{"n_layer": 12, "d_model": 256, "n_head": 4, "n_kv_head": 4, "head_dim": 64, "d_mlp": 1024, "vocab_size": 8192, "activation": "gelu", "norm": "layernorm", "norm_place": "pre", "norm_eps": 1e-05, "positions": "learned", "qk_norm": false, "attn_scale": 0.125, "bias": "none", "tie_embeddings": true, "parallel_block": false, "init": "uniform", "init_std_qkv": 0.0221, "init_std_o": 0.0221, "init_std_up": 0.0221, "init_std_down": 0.0, "optimizer": "muon_variant", "lr": 0.01, "lr_mult_o": 4.0, "lr_mult_down": 0.7, "beta1": 0.95, "lr_head": 0.00978, "grad_clip": 1.0, "warmup_steps": 200, "schedule": "wsd", "decay_fraction": 0.833, "decay_shape": "pow", "final_lr_fraction": 0.05, "batch_tokens": 65536, "seq_len": 512, "doc_mask": true, "train_tokens": 398100000, "steps": 6075, "dataset": "wikipedia_en"}
MLP neurons of a small language model. Each row is named by its layer, matrix (up: input weights) and neuron, and shows model dimensions 32-127. Each number is 200 + 20 x the weight over its row's rms, rounded and kept within 0 to 999.
After each neuron's rows, "fires on" lists the tokens most often at its 100 highest values on Wikipedia text that the model never trained on. A number after a token or word is its count.

L7.up269,200,190,210,210,225,193,243,194,222,188,195,213,213,209,184,227,213,220,191,222,214,203,215,188,193,180,213,211,188,202,159,180,160,211,217,228,197,230,215,159,170,220,209,200,199,201,206,223,201,206,180,188,192,216,204,237,228,210,193,221,202,198,208,214,187,196,222,227,212,209,195,202,193,192,175,230,198,177,160,190,213,222,191,200,189,170,194,208,232,212,182,202,210,193,201,229
fires on: " |" 18, "1" 14, "2" 13, "0" 13, " —" 11, " " 9

L7.up881,187,166,204,218,195,185,206,206,234,205,151,237,181,214,137,229,192,208,231,188,243,187,201,196,198,204,227,193,183,156,171,184,184,164,168,205,192,214,219,179,196,213,195,205,182,230,176,244,167,229,210,195,187,208,190,182,196,214,207,232,212,202,227,214,218,210,145,215,178,209,207,183,219,194,190,180,200,171,197,237,214,188,176,229,186,205,231,226,212,214,184,209,224,241,188,209
fires on: " " 83, " —" 7

L7.up472,216,194,199,192,231,216,167,225,197,204,218,192,185,222,186,198,222,171,199,208,219,221,217,215,199,215,180,201,180,179,221,197,197,207,198,220,213,170,223,177,161,190,226,196,170,221,217,189,220,196,184,238,193,235,191,193,209,184,203,202,233,188,200,201,188,176,197,180,228,190,174,216,206,190,187,228,242,142,182,235,202,169,210,195,219,214,219,174,213,168,209,174,218,201,197,189
fires on: "s" 18, "d" 16, "y" 14, "g" 7, "am" 5

L5.up951,202,212,190,209,203,216,199,181,193,190,145,187,179,200,152,203,190,236,172,204,209,191,211,223,234,214,158,222,223,232,196,198,196,206,219,200,185,191,199,205,233,198,222,189,175,237,206,212,195,215,226,221,194,232,194,204,196,185,180,168,180,241,211,200,213,231,196,226,216,187,193,183,207,238,209,190,193,195,266,213,182,199,191,189,197,208,175,246,212,195,192,188,166,196,183,180
fires on: "s" 25, " to" 9, "'" 7, "ent" 6, " not" 5

L7.up629,221,160,186,208,202,214,207,196,200,213,206,204,211,189,205,168,203,205,196,201,192,184,217,200,195,180,207,225,209,188,223,221,207,224,211,202,210,180,218,190,206,214,175,199,189,212,180,189,237,193,196,232,168,216,198,225,179,173,226,202,226,185,208,195,224,183,192,162,156,208,234,231,139,195,184,201,274,187,208,158,220,180,208,218,223,211,193,165,181,174,145,197,229,194,202,181
fires on: "-" 79, "dr" 7, " " 7

L5.up993,222,160,201,207,212,186,168,208,191,211,145,203,217,209,190,209,194,192,157,213,195,194,195,185,160,197,187,203,237,217,219,196,182,172,183,216,152,211,174,257,198,205,219,237,149,208,185,217,179,223,198,202,219,202,214,189,201,205,211,231,214,197,231,234,193,236,191,191,198,142,226,197,220,172,197,191,174,189,183,234,216,208,216,188,238,168,204,205,168,211,158,186,205,212,196,208
fires on: "al" 22, "s" 22, "le" 10, "O" 5, "gue" 4

L7.up659,158,161,185,215,210,201,217,209,186,223,203,185,202,210,152,186,189,209,214,171,198,208,204,182,196,201,212,219,175,221,205,213,206,204,208,205,179,185,193,175,192,189,213,209,178,240,198,191,213,200,202,216,219,198,207,207,214,227,233,231,237,211,218,227,213,168,196,188,203,166,231,184,212,172,176,208,200,223,181,192,226,195,147,226,177,205,219,222,201,205,189,251,193,237,207,168
fires on: " " 44, "s" 13, " can" 8, "-" 7, "S" 4

L5.up277,214,192,203,205,187,229,219,186,167,205,214,179,206,153,173,205,208,220,200,195,197,179,187,238,211,189,215,206,210,199,192,194,186,212,183,177,223,225,194,200,157,227,201,187,192,221,230,232,185,238,201,209,205,183,181,201,222,188,186,171,192,203,215,201,190,233,192,181,199,225,197,217,221,188,244,205,186,189,239,199,209,189,209,220,203,226,186,215,206,208,175,183,204,205,214,225
fires on: "0" 56, "va" 6, "s" 5

L7.up607,208,177,193,211,202,190,177,197,211,218,197,184,194,174,199,162,191,213,192,174,195,224,257,199,214,198,186,217,204,196,208,179,207,216,189,215,219,210,169,216,253,209,166,206,188,201,207,198,184,227,196,208,210,246,195,229,194,224,177,195,211,235,179,164,195,202,166,174,211,182,194,221,210,217,172,216,207,191,213,192,192,186,218,214,206,197,187,212,212,201,191,220,165,203,205,203
fires on: " " 45, "-" 15, "s" 10, " Pa" 4

L7.up1008,228,227,219,198,255,200,222,201,178,216,221,197,177,223,186,214,230,227,190,213,202,180,193,217,224,191,192,232,204,216,197,228,194,222,177,168,194,197,211,206,195,201,195,201,160,174,211,199,195,194,227,223,168,207,202,208,180,170,199,219,209,196,245,196,200,155,223,168,198,179,176,182,208,177,169,189,213,184,174,186,195,196,169,195,200,167,200,202,171,224,187,224,175,189,173,184
fires on: "o" 23, "-" 18, "et" 7, "," 6, "li" 6, " and" 5

L2.up477,220,190,209,236,199,155,203,190,187,156,205,211,177,177,220,210,220,187,201,196,195,206,210,166,202,232,206,167,222,204,190,197,183,195,194,237,200,211,192,198,197,204,170,201,190,206,207,197,190,213,199,211,190,184,171,178,219,210,260,199,190,156,231,161,222,203,234,243,193,191,206,222,207,211,205,175,180,188,177,231,187,187,201,179,191,207,214,207,164,193,224,195,204,200,206,204
fires on: " found" 25, "ad" 17, " line" 5, " present" 4

L5.up261,193,213,182,212,190,226,190,213,203,206,197,210,164,197,186,178,230,189,240,173,189,191,198,198,194,210,191,195,183,183,213,205,219,183,165,189,224,234,194,133,200,188,179,182,186,231,202,215,224,178,195,171,220,218,184,202,187,188,166,230,181,216,182,207,194,201,198,210,199,198,185,171,198,172,208,194,200,227,222,192,213,197,218,225,199,176,220,236,241,180,195,169,220,204,199,204
fires on: "s" 92, "y" 6

L8.up955,217,183,202,180,188,187,190,218,166,186,183,215,209,231,205,209,162,179,198,199,240,218,242,178,190,191,196,192,191,210,210,176,212,229,222,177,218,206,211,196,218,191,198,175,168,161,203,166,177,190,225,204,193,199,200,168,179,225,205,219,207,206,217,201,187,232,247,203,211,234,199,217,228,211,191,207,202,162,200,215,218,188,198,198,208,209,169,220,230,200,172,184,207,224,203,178
fires on: "9" 16, "8" 13, "6" 12, "4" 12, "1" 12, "5" 12

L5.up999,207,172,191,171,207,163,208,193,228,186,188,180,210,199,214,220,199,168,202,207,192,173,185,231,191,202,199,202,176,203,213,245,208,230,186,203,192,208,214,182,238,198,165,224,183,202,186,158,198,207,211,223,188,190,201,194,189,216,196,231,209,182,228,216,210,219,217,259,202,189,185,209,206,165,191,181,185,225,221,188,199,207,220,208,208,202,188,233,195,249,202,175,207,189,201,213
fires on: " to" 21, " |" 19, "ich" 7, "lic" 6, " that" 5

L5.up271,220,196,228,169,239,182,165,220,190,217,172,194,202,185,183,202,206,201,172,189,188,201,227,161,216,219,191,198,203,176,208,209,201,204,222,185,180,192,200,228,213,185,169,216,184,207,205,206,179,218,196,184,208,211,158,217,211,167,149,212,181,220,195,206,204,203,175,183,215,201,213,223,204,167,171,177,221,190,165,208,206,217,266,228,199,211,196,202,203,182,190,198,183,209,241,245
fires on: "s" 51, "ly" 17, "y" 13

L3.up949,233,214,175,198,191,197,208,197,210,207,199,211,196,180,236,132,202,169,180,217,219,197,200,226,203,222,214,172,225,226,189,175,178,195,197,191,201,208,201,174,189,213,211,197,215,224,189,180,236,220,193,212,210,210,178,204,201,207,187,177,171,216,188,192,212,182,197,222,196,207,224,230,201,172,207,177,182,193,204,237,205,203,208,188,198,187,213,200,189,232,195,190,170,184,190,188
fires on: " =" 14, " attack" 11, " (" 10, "'" 9, " by" 8, "," 8

L5.up179,234,182,188,175,161,230,229,226,208,207,191,189,217,220,215,200,185,208,186,181,209,192,200,197,190,200,176,188,233,177,204,207,191,187,213,167,214,188,202,178,210,239,178,238,217,217,186,212,204,220,231,228,186,188,182,186,164,219,183,171,189,184,179,168,160,226,196,187,193,187,200,162,185,202,226,187,242,203,225,215,241,187,229,196,217,198,213,191,202,192,163,225,205,190,201,225
fires on: "ed" 42, "al" 8, "lic" 6, "ly" 6, "ic" 4, "la" 4

L2.up322,201,233,174,188,222,179,233,163,202,204,204,225,202,209,199,203,181,185,236,216,203,173,195,196,179,255,196,198,226,184,214,220,166,196,212,175,175,218,185,244,203,174,226,203,208,185,212,224,208,224,159,200,234,216,188,201,209,213,172,227,181,181,212,176,196,231,202,180,176,182,205,200,177,189,194,198,206,204,192,184,199,200,206,196,217,224,244,206,177,203,202,166,175,191,196,213
fires on: " but" 40, ")" 16, " and" 13, " &" 7, ";" 7, "," 6

L5.up741,239,173,218,174,200,202,182,169,190,185,223,202,202,200,236,214,190,205,191,209,247,195,161,196,186,216,226,168,161,178,183,215,188,244,207,166,203,220,169,174,192,199,198,234,190,196,201,181,210,216,218,197,187,183,215,235,197,177,194,154,179,206,191,223,221,205,219,212,186,195,240,206,185,187,188,199,195,211,183,196,233,210,178,218,210,195,192,211,197,178,204,205,194,172,219,232
fires on: "s" 22, "es" 18, "des" 6, "ers" 6

L5.up567,203,181,180,189,209,240,235,185,199,187,185,203,268,175,232,232,170,201,163,248,216,186,163,221,195,203,218,163,183,204,185,203,202,191,221,224,239,215,222,185,204,189,215,209,227,223,208,223,158,213,179,207,165,196,230,205,184,179,230,179,193,218,192,203,218,189,221,213,234,190,163,196,184,178,182,219,181,226,174,196,225,188,173,225,214,218,200,226,199,181,210,197,175,173,214,191
fires on: "s" 58, " to" 10, "2" 9

L5.up228,206,216,179,171,207,216,237,213,214,185,205,181,192,188,179,200,227,206,194,186,209,200,184,208,197,204,208,178,206,218,222,214,204,183,231,201,241,196,245,213,178,192,181,213,202,191,213,210,195,200,202,199,225,219,222,197,213,160,209,207,205,191,232,168,178,158,181,199,212,162,211,199,233,175,196,247,213,179,207,234,205,219,195,196,202,210,207,190,203,182,215,203,239,221,206,163
fires on: "ed" 28, " on" 13, "er" 6, "it" 6, "s" 5, "d" 4

L5.up831,225,174,155,215,191,225,212,200,177,226,207,214,188,192,156,215,222,209,216,200,198,171,197,222,185,184,210,187,204,178,200,192,220,189,167,180,234,196,217,171,187,187,207,208,181,215,212,197,198,194,205,174,196,209,224,188,210,199,182,172,211,225,213,221,177,223,202,222,179,216,222,172,221,173,192,218,214,182,219,139,222,223,183,174,181,183,216,238,188,181,210,186,233,204,231,227
fires on: "s" 26, "ing" 22, "pon" 4

L8.up266,154,170,215,170,176,172,195,186,209,199,164,200,203,184,183,207,219,251,201,174,218,205,209,172,190,183,224,207,207,209,158,202,168,192,205,187,217,250,197,202,147,178,186,226,197,216,208,228,162,194,230,162,146,208,202,218,155,239,215,192,211,202,198,210,214,221,187,168,208,205,199,184,240,188,187,202,185,207,186,249,228,182,206,213,188,212,218,194,189,219,157,214,185,206,151,202
fires on: "er" 21, "al" 11, "0" 11, "ter" 8, " " 5, "1" 5

L2.up725,232,197,205,228,217,224,156,187,188,206,169,191,168,218,181,202,172,180,175,200,173,196,176,185,234,250,205,210,217,196,220,172,189,183,170,210,190,209,216,203,210,188,209,196,179,218,203,183,233,172,196,237,192,216,188,244,207,200,233,241,229,240,208,248,191,213,227,226,186,229,189,203,210,181,160,226,177,203,220,187,198,193,211,216,196,218,213,187,229,227,192,190,206,198,225,173
fires on: " " 82, ")" 7, " T" 4

L8.up842,184,222,172,204,211,191,199,251,202,180,196,218,180,196,215,193,222,199,222,194,223,196,221,207,192,207,207,192,202,191,180,174,216,186,197,188,217,197,192,214,201,196,174,228,184,187,176,202,196,207,210,215,183,235,204,188,210,202,206,167,232,183,190,201,212,203,181,178,217,189,179,209,185,191,180,192,226,231,180,233,199,164,203,167,208,163,236,202,185,192,203,134,200,202,219,176
fires on: "s" 42, "ble" 6, "y" 5, "z" 4

L5.up295,209,157,168,201,236,233,203,222,177,180,180,186,210,203,196,201,216,204,189,189,201,203,217,201,203,157,202,215,207,200,148,231,211,226,189,177,204,188,222,215,180,196,194,177,173,187,187,184,196,195,224,166,226,202,185,211,223,177,196,157,187,220,222,193,204,182,213,189,185,178,205,205,233,183,193,182,180,237,223,204,214,221,233,196,202,170,177,209,203,219,197,170,196,166,217,172
fires on: " |" 44, " of" 14, "'" 5, "\n" 4, "ul" 4

L8.up795,213,182,222,187,167,216,193,233,167,207,228,168,208,200,228,148,156,207,200,207,226,194,214,193,193,189,213,184,189,209,215,226,189,231,218,178,232,237,178,196,223,204,179,184,183,176,190,167,192,199,222,222,176,219,200,206,179,200,212,218,203,196,156,223,202,215,202,170,216,187,187,247,220,166,183,218,179,213,225,187,216,191,201,188,183,208,201,158,206,208,150,177,187,220,175,175
fires on: "8" 29, "7" 10, "5" 8, "l" 6, " f" 5

L2.up368,253,211,225,240,200,228,176,209,178,215,166,156,146,189,228,185,190,187,220,195,199,195,226,188,217,217,192,216,183,186,184,191,224,199,168,207,254,191,186,190,196,203,219,231,225,197,189,172,181,217,203,153,212,187,217,175,178,184,223,196,209,202,186,188,195,230,205,171,171,233,209,173,188,212,213,209,213,162,168,198,215,226,222,220,183,205,227,184,219,201,202,221,228,197,224,200
fires on: " an" 37, " a" 36, "the" 16, "bre" 7

L5.up328,177,171,218,205,192,196,220,186,185,223,192,221,185,222,218,223,203,212,193,176,155,203,217,198,202,199,187,207,206,195,218,222,178,173,209,194,217,224,156,221,186,213,184,192,212,175,181,201,219,227,240,203,207,190,193,199,199,190,212,184,209,193,180,217,226,204,199,188,196,218,201,180,170,186,202,204,157,180,216,203,192,222,201,197,161,188,173,224,178,183,208,221,223,233,206,180
fires on: "en" 23, " North" 13, " Sch" 8, " an" 7, " Or" 6

L5.up564,215,199,216,191,193,202,226,211,160,220,178,184,229,201,224,195,182,204,190,214,220,222,203,180,200,213,177,173,159,233,172,204,186,259,257,217,204,194,196,198,196,183,193,180,185,213,200,188,175,201,193,224,193,166,238,210,199,234,217,176,184,204,208,227,229,203,216,245,200,183,189,211,217,164,187,208,200,216,265,187,230,194,170,172,176,205,190,186,162,194,226,214,218,193,197,205
fires on: "s" 57, " to" 30

L5.up732,217,212,201,223,215,200,200,201,175,176,167,174,205,189,217,235,207,237,209,213,203,150,165,221,196,183,190,173,203,177,189,205,194,238,230,182,200,204,224,187,191,210,224,203,163,193,200,201,184,220,203,191,182,197,230,214,194,161,207,226,177,238,252,204,213,201,181,212,202,192,198,194,240,174,175,218,221,235,190,168,211,215,207,185,217,192,213,192,170,189,187,195,183,219,228,196
fires on: "ly" 18, "er" 10, "li" 8, "al" 8, "cal" 6, "," 5

L8.up137,175,178,187,191,217,173,238,209,185,228,234,196,215,177,176,164,168,185,177,211,222,210,217,234,174,235,181,229,181,191,192,191,193,202,202,184,228,199,205,185,201,167,215,204,201,163,175,202,236,179,183,183,200,215,216,196,193,219,192,205,220,203,191,202,205,215,180,167,196,244,206,178,187,188,180,185,191,207,170,205,223,201,173,207,195,216,205,165,173,238,188,224,185,211,200,225
fires on: " —" 36, " W" 13, " as" 7, " |" 6, "w" 4, "L" 4

L7.up526,166,205,193,235,208,217,208,209,222,191,159,243,190,208,182,211,190,148,168,200,225,191,204,227,221,213,198,191,231,161,198,242,196,209,171,200,186,174,219,180,195,185,194,222,207,178,190,159,164,196,161,196,201,199,242,169,206,244,207,200,193,199,215,199,203,219,227,212,203,204,233,193,228,204,233,186,216,201,218,193,202,202,160,177,194,205,223,210,183,180,166,186,197,234,225,246
fires on: " m" 28, "al" 8, "ale" 6, " p" 5, "cre" 4, "me" 4

L7.up76,207,181,181,185,247,244,208,187,158,182,184,182,194,179,175,189,179,200,228,197,198,214,185,162,187,192,159,219,185,221,190,198,242,203,201,187,191,182,183,196,200,209,217,153,211,214,183,188,221,173,203,197,210,199,214,200,157,207,183,190,197,206,172,206,230,199,229,210,181,174,177,181,208,193,185,164,199,231,217,202,176,195,214,225,208,212,205,196,216,212,218,170,205,196,174,176
fires on: "'" 46, "to" 8, "at" 5

L8.up929,220,202,213,210,212,211,215,199,185,220,195,172,237,158,197,189,190,198,223,195,171,187,190,205,174,166,175,228,187,156,232,212,195,185,197,193,221,187,192,191,149,204,226,228,190,188,195,188,249,204,214,168,213,210,252,178,182,241,200,179,189,265,172,225,199,209,209,233,205,196,203,156,223,199,198,221,204,154,198,194,226,185,200,240,186,208,204,201,228,175,199,209,211,195,211,197
fires on: "s" 31, "ing" 29, " born" 6, " remained" 4, " became" 4

L3.up601,209,169,184,236,197,211,157,209,185,170,201,185,217,177,214,177,198,203,162,193,193,192,192,212,200,226,187,178,175,202,203,224,221,195,172,180,224,235,202,180,190,221,194,210,209,218,237,200,227,197,216,220,205,195,191,232,198,250,215,198,240,221,197,206,198,205,218,168,202,164,200,237,166,150,162,209,214,218,225,186,184,167,215,210,192,233,210,196,187,202,214,200,188,167,203,178
fires on: " " 91, " mi" 4, "+" 4

L7.up81,172,182,206,202,185,203,181,198,177,218,215,197,174,227,169,202,215,153,235,221,224,197,227,223,196,181,172,233,207,197,168,214,195,160,226,191,195,210,216,196,195,188,199,205,183,173,220,210,167,209,194,218,218,177,193,205,209,167,239,167,186,189,178,236,172,176,167,225,170,171,209,174,219,181,177,173,169,193,202,242,206,201,168,221,193,194,232,214,190,219,189,221,191,236,228,171
fires on: "te" 22, "'" 14, " of" 12, " that" 9, " " 5, "day" 4

L7.up997,204,207,190,196,214,209,215,220,174,192,155,190,167,206,205,203,180,175,186,204,200,203,175,199,194,208,157,169,204,207,197,194,202,245,221,211,203,183,215,212,179,194,187,197,206,184,218,181,226,200,201,184,229,197,222,200,232,200,222,204,208,247,209,192,198,221,214,206,193,184,224,209,162,168,165,170,191,201,202,178,203,212,196,167,168,191,212,203,192,201,179,195,234,208,232,173
fires on: "'" 30, "s" 14, "ic" 8, "’" 7, "y" 6, "k" 6

L7.up744,174,209,212,219,176,200,197,193,215,187,173,204,155,233,218,196,169,210,194,234,182,211,193,253,196,170,224,195,195,172,184,220,200,208,230,193,194,211,203,161,191,225,169,196,178,217,180,188,241,188,188,179,208,203,186,204,225,196,225,206,219,170,190,203,183,200,211,212,197,179,162,157,213,187,194,152,185,220,218,202,185,164,203,192,225,168,159,188,161,249,228,219,189,225,188,219
fires on: " |" 28, "ur" 10, "avi" 8, "ac" 5, "en" 5

L5.up363,222,198,188,150,197,205,177,210,213,191,184,175,204,224,149,168,217,201,209,213,148,216,218,193,245,195,193,191,206,178,236,201,181,187,198,183,186,213,227,190,212,167,220,239,201,198,213,186,192,214,210,197,207,183,188,195,209,235,196,209,158,169,177,232,218,204,198,232,200,230,205,212,198,203,184,195,170,198,187,152,213,202,204,224,208,209,212,199,173,223,174,186,229,210,219,233
fires on: "s" 34, "n" 18, "ing" 14, "ting" 4, "re" 4

L7.up98,197,174,201,214,192,171,202,219,178,232,204,198,214,200,168,193,217,200,212,224,196,200,223,242,200,225,194,206,201,208,205,155,228,203,191,151,248,198,216,193,193,232,197,223,207,181,198,181,217,195,207,197,236,184,193,218,205,184,214,214,214,224,181,198,182,238,191,166,201,186,210,211,226,214,178,217,211,189,195,155,180,202,206,180,228,183,239,199,207,167,192,213,198,209,181,178
fires on: " " 36, "er" 8, "s" 8, "lic" 5, " was" 4

L5.up292,245,177,200,245,184,203,198,218,238,220,176,185,211,195,188,159,209,187,200,189,210,205,230,216,224,189,217,204,233,210,219,198,253,190,179,198,228,156,180,195,177,220,200,219,207,206,177,213,214,212,196,231,200,202,184,221,227,242,204,223,194,210,217,179,198,191,214,192,176,207,240,194,183,163,168,193,194,212,184,180,182,183,204,221,200,213,185,190,155,203,195,187,177,135,180,195
fires on: "-" 45, " " 8, "ed" 7, "2" 4, "'" 4

L5.up416,202,220,211,218,214,202,209,199,190,192,205,196,186,188,179,223,170,263,184,173,174,187,212,183,175,211,143,204,205,200,223,207,199,187,186,184,228,190,194,206,200,239,217,215,247,224,186,232,221,182,188,203,190,225,150,203,177,206,151,186,203,191,187,212,192,217,176,216,183,183,229,221,214,198,227,213,186,168,229,202,201,190,210,169,192,191,187,190,185,174,155,175,179,205,231,205
fires on: "d" 38, "ed" 13, "al" 5, "'" 5, "ent" 4

L2.up320,213,183,221,198,223,235,197,230,246,205,190,204,202,202,195,202,188,215,223,228,186,210,189,206,221,200,197,173,204,220,188,182,226,164,168,183,232,190,210,172,212,191,194,174,187,199,237,195,209,214,172,207,196,207,197,205,198,203,180,202,200,199,189,156,219,217,222,200,222,180,181,213,189,195,167,200,185,171,178,214,160,179,203,227,209,247,225,209,192,198,215,203,183,173,225,193
fires on: "'" 98

L3.up126,201,218,189,209,199,204,194,186,196,225,190,220,142,199,221,193,203,206,219,215,198,183,202,173,198,228,201,193,220,158,181,210,193,187,207,206,221,206,197,209,188,216,194,194,194,199,165,210,195,186,170,221,205,195,143,177,217,222,194,213,219,185,186,202,186,253,181,179,180,196,178,162,188,213,195,209,193,179,158,195,206,188,198,189,204,206,222,181,220,219,187,207,200,192,208,212
fires on: "," 30, "." 24, ":" 12, " (−" 7, ";" 4

L8.up771,212,205,214,159,215,188,196,208,175,177,183,207,218,187,186,205,188,245,206,217,218,215,209,153,208,246,218,175,235,218,204,228,204,169,191,211,209,206,177,200,193,204,175,237,186,191,194,220,174,186,211,218,197,189,212,208,211,210,179,201,183,211,221,186,177,211,188,221,180,180,187,231,222,221,195,187,205,169,186,173,167,179,217,184,206,160,208,201,206,192,222,195,186,205,190,172
fires on: "2" 24, "4" 14, "6" 6, "8" 5, "si" 5, "ra" 4

L8.up936,209,194,204,188,183,205,173,208,212,196,176,183,222,190,215,205,187,186,224,205,201,204,174,188,189,238,193,153,192,215,195,174,183,176,185,206,253,231,215,195,206,233,170,198,211,215,211,170,247,216,184,196,174,229,179,190,221,213,225,197,144,236,199,193,205,188,256,207,185,187,204,176,180,179,182,197,163,183,199,202,200,179,185,213,209,196,204,230,211,208,176,187,213,186,185,210
fires on: "'" 21, "F" 14, " C" 6, "D" 5, "ist" 5

L2.up705,209,189,187,200,195,212,208,225,182,238,199,207,179,232,201,168,167,224,190,207,198,235,197,210,192,190,210,189,224,207,217,209,211,199,229,184,192,196,214,198,200,176,200,203,225,207,200,208,195,216,149,220,169,206,189,189,210,244,199,199,233,166,188,186,177,234,203,182,194,196,219,172,199,209,195,214,190,196,231,162,201,169,198,215,187,178,209,213,210,178,201,228,184,191,180,203
fires on: " time" 15, " year" 10, " Label" 9, " January" 9, " age" 8

L8.up0,261,180,188,191,194,188,188,195,213,197,228,157,211,163,177,175,235,211,167,231,201,179,223,203,214,175,181,201,177,194,209,200,195,242,175,183,197,193,190,159,179,196,209,204,186,199,181,204,175,217,186,204,220,224,199,196,188,227,193,221,186,199,236,206,198,155,208,222,195,152,191,206,197,227,226,158,196,219,208,205,239,221,200,229,213,216,211,243,215,200,212,172,175,200,194,162
fires on: " be" 24, " is" 18, " to" 10, "0" 5, "," 4, " that" 4

L2.up406,185,210,216,181,187,190,239,190,218,206,228,183,201,223,185,197,225,243,180,201,155,194,163,191,185,172,209,158,212,193,213,209,200,208,213,226,156,181,215,222,187,198,190,205,185,204,217,222,210,182,212,231,218,164,232,182,172,184,203,211,215,229,181,190,185,218,166,236,203,195,195,237,156,214,200,192,190,198,194,210,206,171,204,173,211,201,183,177,185,187,198,166,199,218,225,197
fires on: " from" 39, " of" 32, "===" 11, " by" 5, " during" 4, " between" 4

L7.up907,178,180,196,222,188,198,178,225,197,218,202,171,187,203,228,190,199,169,173,204,218,236,203,198,172,182,181,198,214,222,204,198,199,228,237,191,199,213,200,182,174,203,209,190,227,179,172,200,178,184,195,225,211,216,206,189,164,239,202,186,214,187,230,227,210,212,238,221,219,194,182,166,227,171,206,206,207,206,199,199,220,180,241,204,221,141,205,233,206,210,185,200,180,234,219,217
fires on: "s" 27, " and" 23, " or" 6, " gr" 5, "ay" 4, "w" 4

L2.up215,205,222,210,232,158,197,221,230,165,177,215,184,185,200,213,228,201,168,231,190,169,211,170,192,191,235,169,211,177,185,207,193,200,195,222,183,216,202,227,231,211,203,218,175,202,189,171,196,204,206,204,199,196,224,243,175,139,210,233,204,190,205,213,213,227,195,197,195,200,225,193,165,210,193,165,191,213,160,172,169,162,177,201,226,196,228,173,176,206,250,175,221,196,162,183,189
fires on: " No" 15, " mi" 14, " Win" 13, " Ge" 13, " Go" 7, "ide" 6

L7.up172,172,192,187,235,235,190,183,203,204,233,184,204,191,204,219,184,235,206,205,210,189,195,199,169,215,214,169,208,198,201,209,197,227,201,213,185,198,191,200,221,193,215,205,183,184,171,219,199,178,217,182,178,189,222,177,188,217,224,180,224,217,197,233,222,214,215,196,200,229,162,209,159,192,134,174,207,194,209,178,230,188,183,223,210,194,193,202,222,195,202,181,218,224,213,236,228
fires on: " |" 29, "\n" 26, " Go" 6, " G" 5, "s" 5, " " 5

L5.up790,210,220,183,181,160,194,179,213,195,201,170,212,190,210,195,207,233,205,192,193,201,228,204,210,192,199,228,210,185,198,245,202,209,190,226,197,170,203,184,202,156,193,194,223,183,194,172,200,200,191,194,184,190,247,168,193,238,193,204,166,189,207,200,189,218,205,194,178,223,236,207,199,198,205,156,175,206,203,192,198,169,228,201,251,220,190,199,154,241,194,212,218,211,201,210,183
fires on: " G" 28, "s" 21, " " 9, " H" 5, " W" 5, "ed" 5

L5.up299,208,205,203,247,200,196,184,211,179,194,193,212,185,208,228,195,206,193,222,205,208,207,175,211,183,220,202,197,192,165,230,181,171,188,229,200,218,196,181,225,179,205,194,222,189,235,201,188,224,173,203,226,212,211,189,175,191,209,209,190,194,187,190,173,205,230,201,154,216,237,228,208,214,188,170,171,206,196,194,189,195,206,219,193,197,252,225,159,207,187,193,208,178,198,210,202
fires on: " of" 31, " G" 30, " Go" 5

L5.up20,207,178,209,195,199,219,200,172,191,202,177,191,154,206,160,195,188,201,201,192,230,154,194,208,212,203,207,150,197,199,212,186,176,211,210,222,206,206,199,199,210,206,208,208,176,227,189,163,234,183,182,233,172,172,244,195,214,241,216,204,212,219,193,168,208,186,195,177,220,217,197,171,190,196,158,239,191,194,209,235,203,221,200,196,180,202,206,181,232,191,214,152,221,198,213,215
fires on: "-" 68, " post" 6, " " 5, " Song" 4

L2.up444,177,215,196,202,190,204,182,193,199,190,170,163,198,189,171,208,190,171,176,223,200,191,202,228,213,185,171,231,195,209,217,238,180,213,241,211,195,231,186,224,152,195,203,189,215,220,171,186,166,173,214,206,211,210,179,212,212,191,216,187,194,195,194,235,248,216,214,258,203,201,210,198,221,171,185,213,201,199,196,200,189,206,215,208,234,178,206,209,241,210,227,211,187,229,217,187
fires on: " also" 29, " He" 24, "ly" 11, "dy" 5, " later" 5, " by" 5

L8.up762,198,222,197,207,199,177,171,194,184,166,177,203,206,199,201,190,212,182,198,199,247,241,205,204,161,182,179,207,206,202,239,233,204,217,234,211,218,184,187,173,148,191,188,220,191,213,165,220,170,208,204,179,223,194,157,221,219,227,221,213,233,199,220,175,199,213,205,187,207,153,168,179,213,214,218,192,162,223,234,187,188,188,189,177,211,202,222,222,206,219,217,224,189,192,212,235
fires on: "," 37, " and" 15, "s" 9, "7" 8, "3" 5, "." 4

L5.up156,207,145,179,226,171,190,196,197,218,220,221,226,194,202,187,179,191,198,207,226,217,171,219,204,205,190,233,213,195,179,217,202,236,165,171,171,219,220,195,219,204,190,159,187,206,221,178,184,213,212,189,208,205,211,213,213,221,196,211,186,199,209,220,184,184,221,195,175,180,213,182,200,223,199,185,180,204,211,220,210,247,211,214,192,206,209,218,180,171,197,227,164,219,217,192,194
fires on: "s" 27, "p" 20, "ur" 15, "t" 10, "k" 7